config.toml
num_attention_heads = 4
vocab_size = 8192
hidden_act = "relu"
positions = "rope"
attn_scale = 0.125
init_std_o = 0.00643
init_std_down = 0.00321
learning_rate = 0.000512
decay_shape = "linear"
batch_tokens = 65536
doc_mask = true
dataset = "wikipedia_en"
MLP neurons of a small language model. Each row is named by its layer, matrix (up: input weights) and neuron, and shows model dimensions 16-111. Each number is 50 + 15 x the weight over its row's rms, rounded and kept within 0 to 99.
Before each neuron's rows, "fires in" lists the words (lower case) most often at its 100 highest values on Wikipedia text that the model never trained on.

fires in: "film", "lee", "starring", "january"
L2.up619:56 53 69 45 35 54 48 65 60 50 73 44 24 46 47 41 48 39 28 65 51 49 45 57 42 19 44 37 38 65 47 77 58 59 55 09 39 53 43 56 60 29 65 58 29 40 32 28 49 26 46 33 56 44 15 27 48 33 46 40 53 60 48 54 37 67 48 47 49 45 55 54 64 50 45 63 17 64 42 35 56 43 43 46 45 21 38 39 45 41 71 65 43 52 50 31

fires in: "north", "west", "south", "east", "southern", "eastern"
L2.up322:66 33 56 54 36 24 72 28 65 39 38 21 54 42 76 31 66 51 67 54 47 46 36 22 27 47 38 75 23 86 74 66 45 65 55 36 96 27 31 64 45 47 55 41 55 52 29 66 23 55 53 38 66 39 30 39 44 39 31 47 38 44 58 21 60 48 49 21 54 49 49 82 61 42 42 42 32 48 41 43 52 63 39 55 26 40 12 77 44 66 64 53 39 44 50 48

fires in: "as", "only", "than", "1"
L7.up645:43 53 63 71 47 78 56 59 29 38 42 58 35 31 46 62 84 54 48 30 48 73 61 44 61 41 32 42 58 35 44 52 38 67 35 32 35 68 56 30 36 19 50 59 25 47 67 06 52 57 55 64 70 68 47 60 44 73 46 59 47 24 65 33 66 50 27 62 66 45 29 45 69 40 82 58 40 38 25 60 41 24 40 51 58 22 37 54 46 38 67 35 73 54 37 35

fires in: "united", "university", "western", "science", "athletic"
L3.up754:59 68 52 33 34 42 36 69 58 61 57 46 62 15 29 28 34 48 48 66 63 54 45 33 59 54 58 57 49 56 52 56 40 95 37 66 81 43 52 71 26 44 56 48 71 32 83 37 51 76 48 40 58 58 38 49 47 59 32 51 64 54 40 43 44 54 31 23 47 19 57 55 65 54 65 53 35 33 36 47 47 45 55 78 56 60 43 37 30 47 32 49 67 67 39 43

fires in: "family", "community", "human", "self", "group", "life"
L2.up26:46 30 52 57 46 64 58 45 56 48 52 79 39 74 42 40 46 79 58 73 65 74 29 56 49 37 34 52 56 52 76 69 31 63 28 43 66 60 63 24 26 37 52 30 60 63 53 63 53 38 44 48 45 57 60 39 53 62 51 62 60 42 51 39 27 60 53 21 53 44 54 50 34 24 42 42 50 55 39 07 45 49 39 68 56 24 32 43 59 59 42 58 63 50 33 64

fires in: "had", "having", "has", "have", "routledge"
L14.up533:77 64 59 44 53 63 51 50 47 46 56 62 39 52 32 83 38 40 26 62 65 18 65 65 70 39 26 71 17 19 59 59 24 51 62 60 64 63 44 50 43 45 46 68 48 47 30 64 50 61 36 29 93 50 60 51 55 60 32 64 66 40 22 16 40 32 60 17 40 52 86 53 45 57 66 34 52 55 53 36 82 39 45 79 61 77 35 55 48 58 53 60 43 13 59 52

fires in: "can", "available", "canal", "openmindprojects", "candlewood"
L2.up710:54 39 56 55 34 39 65 54 57 43 48 53 50 50 55 59 51 54 81 42 45 41 59 45 61 95 60 62 41 68 52 50 52 75 58 22 49 50 48 33 49 86 38 47 34 30 56 29 42 50 40 50 40 11 43 48 48 56 50 36 45 49 40 48 40 61 45 43 69 46 67 49 50 50 64 67 34 59 50 38 66 56 12 57 43 66 55 70 38 58 07 90 56 45 58 30

fires in: "an"
L11.up97:46 39 57 39 60 42 39 84 54 53 75 62 22 50 42 55 34 43 67 12 54 44 63 60 28 58 45 58 38 35 50 50 44 48 84 59 44 45 49 44 66 51 68 67 27 34 56 49 80 50 48 27 51 61 39 35 44 48 55 23 54 42 50 54 48 49 43 20 42 41 57 72 78 56 42 49 30 48 73 46 40 73 49 30 49 22 53 77 75 61 60 46 38 49 56 51

fires in: "began", "may", "appeared", "year", "were"
L3.up622:41 57 28 53 63 28 52 61 67 82 48 43 42 49 61 33 43 23 53 58 30 58 61 53 28 43 84 57 70 55 25 66 37 53 67 61 40 43 77 47 52 44 35 37 42 37 66 75 44 33 34 67 54 44 43 52 33 44 54 30 46 48 85 64 53 51 32 29 77 66 66 26 80 40 61 70 28 36 44 66 54 37 43 55 38 53 62 73 33 45 48 63 63 43 65 75

fires in: "united", "most", "hun", "hellmuth", "col"
L7.up41:70 46 54 49 73 76 48 55 41 60 57 39 20 20 71 31 48 48 42 71 53 40 50 43 50 36 49 42 50 43 77 61 44 56 24 26 34 45 51 61 60 51 54 19 38 58 48 59 38 52 40 58 81 87 59 28 44 77 62 55 51 40 31 52 57 75 53 64 68 47 24 67 64 48 52 59 41 32 53 60 72 71 35 59 48 69 52 36 66 68 66 51 69 74 53 54

fires in: "charles", "james", "alexander", "thomas", "adams", "george"
L2.up833:61 52 64 63 59 53 41 59 69 66 35 47 73 67 74 32 63 56 83 41 45 59 58 39 74 34 19 52 04 52 68 45 68 75 26 57 29 26 54 57 57 57 72 51 43 45 80 43 53 74 52 45 44 55 51 63 33 64 46 37 47 54 51 58 46 63 56 43 58 41 49 81 48 52 31 75 68 44 19 74 36 64 71 39 42 58 16 75 36 49 17 59 54 56 49 49

fires in: "award", "episode", "film", "role", "production", "actor"
L2.up859:28 56 59 49 73 29 58 39 57 44 59 25 39 32 58 40 56 36 29 11 35 54 56 63 70 52 49 87 45 39 57 56 45 35 71 23 68 66 42 68 56 29 60 36 40 54 43 75 52 42 62 52 73 26 42 37 24 35 27 60 56 50 29 60 34 52 65 55 58 33 63 70 50 59 71 28 44 49 54 46 65 41 23 50 27 55 42 70 24 40 53 12 43 56 49 69

fires in: "a", "an", "3", "oak", "his"
L11.up827:80 49 55 77 52 48 54 60 63 69 33 67 40 53 74 39 37 49 56 59 74 43 53 45 46 42 26 57 58 38 58 50 33 65 51 46 30 39 46 75 46 52 66 77 51 40 50 62 58 57 37 20 25 56 78 57 44 35 69 40 70 41 79 61 38 54 46 40 66 41 59 53 39 72 67 47 45 57 56 60 60 70 28 42 43 54 39 73 63 41 44 36 84 68 59 55

fires in: "an", "https", "chişinău", "anion"
L7.up982:74 48 56 64 32 44 77 66 59 79 74 54 34 60 42 27 56 50 65 47 34 64 53 30 75 48 51 29 47 62 41 53 40 44 59 25 36 43 67 85 47 60 41 65 42 29 44 45 72 35 40 46 46 42 53 34 38 56 54 51 81 24 52 37 73 52 39 32 45 62 80 65 35 50 27 12 38 45 37 61 64 48 48 62 32 32 45 44 60 46 50 47 49 40 67 67

fires in: "film", "season"
L2.up881:49 27 58 61 32 51 60 36 66 49 44 45 37 32 72 57 43 37 30 48 22 62 51 45 48 67 30 61 40 59 61 59 60 48 49 23 68 52 52 77 41 33 51 22 33 67 51 61 62 55 41 41 41 37 24 45 41 55 53 35 41 44 43 28 58 83 29 46 54 46 59 48 51 70 59 49 30 68 50 61 56 22 42 60 47 18 58 62 43 52 53 27 91 42 43 32

fires in: "it", "home", "what", "neighboring", "that"
L11.up879:67 68 66 36 40 39 35 37 50 41 63 64 53 37 46 23 73 50 48 38 74 29 45 44 66 56 70 69 54 51 47 55 59 50 52 41 54 13 61 59 19 30 66 47 70 31 37 96 55 53 24 46 76 26 57 49 37 49 59 39 61 48 60 19 56 48 26 44 30 50 45 59 56 54 42 82 56 85 43 26 69 48 51 71 51 29 46 64 53 80 55 47 61 47 61 53

fires in: "to", "father", "ll", "brother"
L11.up366:83 41 56 54 41 56 62 38 52 72 70 83 77 17 49 37 56 30 49 28 35 53 50 70 77 47 51 30 49 47 55 50 63 43 59 41 44 88 52 63 70 32 43 44 54 19 43 18 77 33 48 41 72 42 22 44 53 33 33 29 52 84 47 48 59 59 35 34 37 57 67 79 60 52 66 41 59 46 45 60 71 37 53 85 65 60 60 71 35 72 33 45 87 37 64 57

fires in: "or", "my", "orange", "say", "andrzej", "orléans"
L2.up113:44 31 76 70 54 61 67 44 21 50 64 60 64 59 42 61 50 56 63 51 21 76 83 77 44 41 80 72 60 62 51 58 11 67 44 43 69 52 49 48 38 57 48 29 58 47 67 47 57 39 42 65 62 42 56 55 32 49 65 33 48 42 49 48 51 46 53 22 72 43 57 55 64 71 32 57 44 58 82 26 69 32 53 60 80 44 85 44 51 58 30 52 29 54 51 54

fires in: "they", "jones", "adams", "anderson", "society", "edwards"
L2.up351:65 42 62 56 37 69 49 67 42 77 28 30 63 10 51 58 47 61 50 63 30 47 41 01 56 34 41 64 40 34 42 45 59 39 45 26 32 30 27 54 79 29 46 42 28 65 33 51 53 59 48 53 63 54 35 31 60 64 54 45 73 53 66 57 56 46 33 48 51 59 50 48 42 64 39 56 59 74 45 80 72 62 33 37 09 38 57 54 39 49 58 35 50 46 52 50

fires in: "an", "anion"
L15.up87:54 58 30 36 56 33 65 77 43 58 75 62 40 58 39 45 16 49 56 44 60 23 30 66 50 59 63 46 35 49 63 53 21 67 32 29 53 43 38 54 47 34 69 60 51 39 58 39 78 53 35 59 68 56 60 46 43 37 73 41 53 17 51 55 27 29 40 57 54 41 30 49 63 50 51 37 71 48 83 39 70 45 50 62 59 55 26 49 75 35 60 46 60 31 41 40

fires in: "western", "eastern", "southern", "northern", "southwestern", "historically"
L3.up1022:68 77 24 54 48 49 43 66 65 33 72 52 62 24 50 53 32 52 54 50 36 56 63 20 52 46 59 80 16 42 63 57 41 48 69 65 64 62 46 27 59 51 40 19 65 76 54 54 55 59 59 69 54 66 39 35 53 66 38 54 50 33 12 43 54 49 47 61 65 55 48 69 41 40 54 37 53 36 70 35 74 37 53 46 42 08 52 77 66 47 32 53 59 64 53 48